{"n_layer": 10, "d_model": 512, "n_head": 8, "n_kv_head": 8, "head_dim": 64, "d_mlp": 704, "vocab_size": 16384, "activation": "swiglu", "norm": "rmsnorm", "norm_place": "pre", "norm_eps": 1e-05, "positions": "rope", "rope_base": 10000.0, "rope_fraction": 1.0, "qk_norm": false, "attn_scale": 0.125, "bias": "none", "tie_embeddings": false, "parallel_block": false, "init": "normal", "init_std_qkv": 0.0174, "init_std_o": 0.0174, "init_std_up": 0.0174, "init_std_down": 0.0149, "init_mimetic": 0.5, "optimizer": "muon_variant", "lr": 0.00774, "lr_mult_o": 2.0, "beta1": 0.95, "lr_head": 0.00666, "warmup_steps": 200, "schedule": "wsd", "decay_fraction": 0.787, "decay_shape": "linear", "final_lr_fraction": 0.0, "batch_tokens": 131072, "seq_len": 1024, "doc_mask": false, "train_tokens": 626200000, "steps": 4778, "dataset": "wikipedia_en"}
MLP neurons of a small language model. Each row is named by its layer, matrix (down: output weights) and neuron, and shows model dimensions 170-340. Each number is 500 + 25 x the weight over its row's rms, rounded and kept within 0 to 999. Numbers have three digits each. A neuron's up and down rows have the sign that makes its largest values positive.
A block is one neuron, or neurons of one layer that tend to fire together. After each block is what it responds to, as a language model described it from the Wikipedia text at the highest values.

L3.down367:467513506510537501507483503544539477484539511472473477533524529418501495495474493519532524495525500510537527486526536487498508484483486495488489536468498468531527500498513505506530533487505470508437502487500484528497504483480486528477511544507442512481519466510496502455510504498481536463532509517489505522531497576516515488529469484505490461502477453491505505508525514478512508490476549502497464476503468514551486457478498497478463519521490485474504491518507498520448518546484497515470510439497447485480465481509
Responds to: Table header separators

L4.down142:461500433542562494495476508469478500477540481526526513509504490476511499548450508491564524533481537462493517460479469476485508506449524457517498477451542533512507486487509488491521460521488478503480469478521500510514498495526553471475525511471501506502487491492493500496515529550494475529502505548529480503516552491470484515510517483528511478557477535484507521462530514462490525522518544515520533483507498478486502485458493506495493525465543521465496508496484479539543499458519453525495498468506519523531501447499
L4.down171:492547467544524485491508535494529459511490489487535529502523484491473484506482489549547546455460528520501479525453477510451481489487489479491489487495513474521519496465506511479493504546482512481486548488524502485478457457498500497509489517457499494500497480507531487500510493548527508475537499520487496530509486507524476483492511541489522536470542487526473463476486468529542498466518528518467495490455472488494475469499470514493507477499521523510482490527489480504522479521489485510463502500452569499514538486510
L4.down365:501482501511484480484542505496531525520493518496465526476524456519506512502502488528535497497493495489493548535537550468492510548460509526502495452475515489511498463519488525507527448540520531485516460483510493491518497448523498512517512460486545534536486512529492481521501536513524498565504554520513489502497513504483468502514478498490488513508480495498497472512517505539528499444507493534527492488503478521492455514502450531501511527523510522472513470466490518533465518492486484438466507511484585512464525456476
L4.down396:460449502548447531495517512521503447489516466528499526544489515479466463494521458509436489464523488497523493454506487473501507510500496475506457529528496482484477519501507477490512514492513509489449499497563495514515487501501532470470523540498487496514519498539530478531530448510495504450472522482468467460507500507518509468490487489503472461518483469478537454500543448527514472505495551540490467537504468510490487491491488499452509479494518484466512490486546544507532493500496508521568502481495443524475481500531
L4.down539:482534521498514477497541490528479484472516490446512498515503488465524479495458522527501549517532497527470467528527488536516518500538487532511494467544508467486501456501488456497434505532472460520478454514515520475475550523506479526488509473481538502477488506512481516483509465530510519464527527499513507516463533523524492498525537560469511483483485509511466488541457519498499529491503528509471460495518489474487485524534480504503515467466529484456497494437512450510494465479493501519514513492514451502547518518536
L4.down636:514523426503540480529522492536473502459518511450494510496505503492454512509450527487486470508496496551506470514524534498537499496476496456486488526525518522497519513489501479506578493523512503464480438540499498502480509504507518529486452546474485522506488467511485488512501465535481519461506502530518508473500508508489483499510494510481506491517510509505525487505522537570442525495477491530505555498506511511453512488511467489569492530542506483463497480509482503495516473511529535462505529465466517460511524480525
L4.down658:489472480489512494480514485548480504499517494537518453494555523474484473461520467550569492527500517505493528482491509517492587521494490471462482546471507519507517480560495549490479499521473526493520488474494471488465476471503485521502518488483514540497491477508455538487516530571532517472568508495494450540498553529472517483522518549495522505514476513462516512515476478495510486536493503519516530461508491475526507484483468504519466508505520508462465500522534502492466490494486452482515490500497490504505498473515
L4.down663:492492501533517509503534509490507520516531493444528470474478500478534462523505472543543507509515485483500468557532488449461525503509492479507514474486506481545497502504477500508507481494491499504513480533486491496508542456503483507495532507472474527503507486498519495504504482530514512524552498507520454489539502503549508513535538531498534510523513511493471482552544480454518463506504480499542524486515478470460539505508476512509466438493475516490504519514525496547521534480447517509454478462490488524524476496491
Responds to: Noun-completing word pieces

L3.down214:466458455520461474523521511472513524475504495555496488508511477477470489490454486479523532488492511527508453515497490443489547495516504486491486454481541522484496516490495503533476477474520515478516481509452505468487483479466518504499517483474511488484487491510545484503465471488553486513524514520488499474474509480501494465540462546496514494492524510473487510519467535494521489492497477490472496463501508508462529481482523534545498510497472503493492479517457478500500488506485489504498497507498460489538519510492
Responds to: Part-of relational nouns

L4.down6:535485515518556526510492473528524477497474545470523531518492539472533527462520522550495511501498544517464527507541522503503495520496522500478517498497502478499468487494480520533516509534520553492473502509480479549539541493495527499478508531463457485477485466507480511538517500504454503516492485509512542500502553500493495464515539529488500467519490484528491465505503518509495517472491501472475525468492509490503518471515515514492497539521493510473475474488506465507418498508486470468495525535480519486507501456446
L4.down25:540492518520534523488519467537523476481499514446476466453534466501524493495465455521473505510524479519526524486477512464468499565520513483495482500510445481498516456497509537554508538513489495493518504577482480520470479506562474492510487508492470525513538504514538495491528492504493539462519490476532521530488487504465525492484477534497468494523467503512473485535515514496493481464527503510507490493494462476540481487508503535542513489494483523444528536546502462482473527505524531479542503528517557485501472501493
L4.down73:480452502547507449481486494507515514508516483479474506504468491518492509505474493504498493492484534520543479508538518470481457553493460486517494523552540515532495461450521523500473513517483487534490527509502449525447468481524508501518516470495522501515464516496486502508525517495512543498562461515507470500464508522502531482495500494496429535496482490463487519495485460505513465487514498497529522506494478447484512518527507479488501495540510517508525524520495463523459465512476558486500496538553494563539511514487
L4.down189:509540511554499499506443539467519496476537518472491493521503487512541550518535525485508521491535499491499525526472477517463439505500502455481519494511527496510518514512485526484494455480486493494514490530489535469460448528512542507546476501534471530471514465488494498489496440477470490511488508512472530454498559472544491558504548507497507484497481462532503519507466504463467496497497473510517449520490509484495479477541494498519494523521495511495521535507448491459522488513504498495505536473491545514505515497465
L4.down255:473549500516506547499474505480484491538510546508495479550529468517529515474499533532522491487474483533488520469504487505452521518529471522518452489482484534513527524495519503476482495532487479514548515466504499501515469537489500515502473537512533535533491471457518556500476477469533537503530512505522514485511482471501489508524461471473507510512458489510454461459514492492508511497490507481514466486509491509493480509503484497510487523500479426524489496532453485506445514489527557545517485513509494495531538486479
L4.down312:545488538493510482524479541506535498506481462512507563496542479476498496490514461487487522466495508490467509531537473465515527507506551478492502502491525500527499482508516507486495493487533501518464538547474488501521490542493463507534538524504527455518511517510490492469515454474497483505502497521522479475505492499538477513501486450501438496536522489527538463517505506506512527527542520459522512468503525525496492446480520477494483511503510532457525487525524475510486485520476507559463511492490480499484481455506
L4.down373:539493476519531524460505521503501521468505497501502527484503500524500536529506521513454463441507488494527529505513528535477497507508489503521504499493511495512493497490509497501530529518503532496540477483488489522511511516522511518531447480552438496447453534503505516524491488435523529513507502475486507530483484462505464490536502566498476525505483483482531494494488480465526507505523478441502530467483461454498478522524504492518503480510505470501476495515526536527464511491530508514527489488482535509524493503487
L4.down511:502515492485494515490469506466471451516514490522468542520530524462493485439514492492520550485483507498503486502502517529511504489497516491528512582485528428492489475486495525529508487512468553454524509495499524519488522470523505482478486527507574517479475518501512486486452519531510510490524501515501477491485487503543478511482469498496479516485508499511500498484511514496481493490524517454480459514520465454512544472507494498486471509499542513471532486516529501483500489488475525481495483449458496449507494522463
Responds to: Table header cell separators

L6.down212:451492512547510480508505465530496498490530486476472526524509495539460512476490519439487467470504527484444533521488473500520470511487477487475464524505538487539540493510536466497522522533482460509442506465504474506485457468491487492470529517530526513552497432478481507544519500536482528473478473500495491470474490497493487487490516524474528504498523505475470515534512473535511493543486484506510496472541513508495496504475524547503508522483478546494500507553475507504465503513521485513491449522461534495535491504515
L6.down386:494483515524500460508510517496510508528463465501537552515512562476522531529480508470515489450508500465526487506502524530468512517510516475488482478463480486494485517488519466495499516510475523451470540504487506528520495531516506479477452509511514499486496492519491541487518525460517494499483487479505486489535531511497465469491509493517545468515538497449480512491528545513525486515536518495464534482527496504491493485494489490503533449499503520488519473512508498523575470491516489550526472441506510529494491495511
L6.down393:459476446514443484462500520495489486476566511510442521509514516534512499522518486506525484489464546539544523470503501520519516504524518551529529507508458515482526526530496513545509530454516478529526548481477548515478526513503487464475527518511494522509475472501514499549542483471501467487453535460469520474489524461484530474511479522503512532492510512474531454495496451513491474500533484491516484520460448473527471516495495459540501495505483528454484472507480504475441507505509537453493538506520591488513477483471
L6.down490:537540487468439495546499513526469482530484513493526482474491525542467497515438520515488522551499543502520520512487441506509540521515511524523561518501526474481540540505459510513501488504477486531546522504505502478477482486464568504512489483495536464500461507534507484482489458486520522531480505433528487450502475506515482517562506512510503463513524472544453484455485472505490486512533550452507459470530512520480508464497506507467503466480452540484493480472504507508488525511482516487499500528515502469521536503474
L6.down492:498489472488452488540501491475484491476523522513514503477509508492506496495512487519464523502499483523496486496390499512492541480518492464500520482486488451543519478528497479465473496507446493529490495461514538486509506502517509528527520467502514514502490520493475519474527511530540489501473516502508513542511499491451503503496483522480480505556520442531495462526505549503483493528466512468524538486516459509547513527497508490524492489521527480502514476493426528477478509477527541564537531491521469475480528514505
L6.down633:520481467474546522479516500566467509522482505494476487475538500523517529555491540520500479498518459488491523542535522567510488485491473455501485512502480591535517509489532516535508488516490485462473503492531476492464466504505530512494471512516487502489481532442467522487537513486502531505455428501497513528537469504497514482522508479484490480526543530512542507481475495457446543503513512457485566460508484541482525486493444480522483480511495487482463497444504476515475458490533501510440497529508537491472469509499
L6.down669:499521470483483488452497484504507478570477512508530504480484542473497548514485494502520514518478476431450484518493551498569514516495464496523468525524441505497498525485510519511466538494508518495478507500528525499544543495489477522524505555534529521521501513499497470491477463526500506480521462514498499563554497505490495518463483520476505508485495475509491510498488525511552474472520521458485487471508485526497511473501487476491505528501481469443504530500518492461517501521478503492510484491521490504503511505474
L6.down693:509534501530484511516445544517523558518494516469441504488488540496470505485520472497499535486522425509504521504448479511475535536511488543512505496518498431461501490521498517477455532508495517486452498496489484512539532474522574454497520488456485485502485548517484462480533507532502527491544472516464571464496513470547490528457523499492530486471533537491463481476513509531566453478474470520512492492547492488508459517492473481478487489478458447479545533509501510548517506496489490516498475476499446524532468471553
Responds to: Table column separators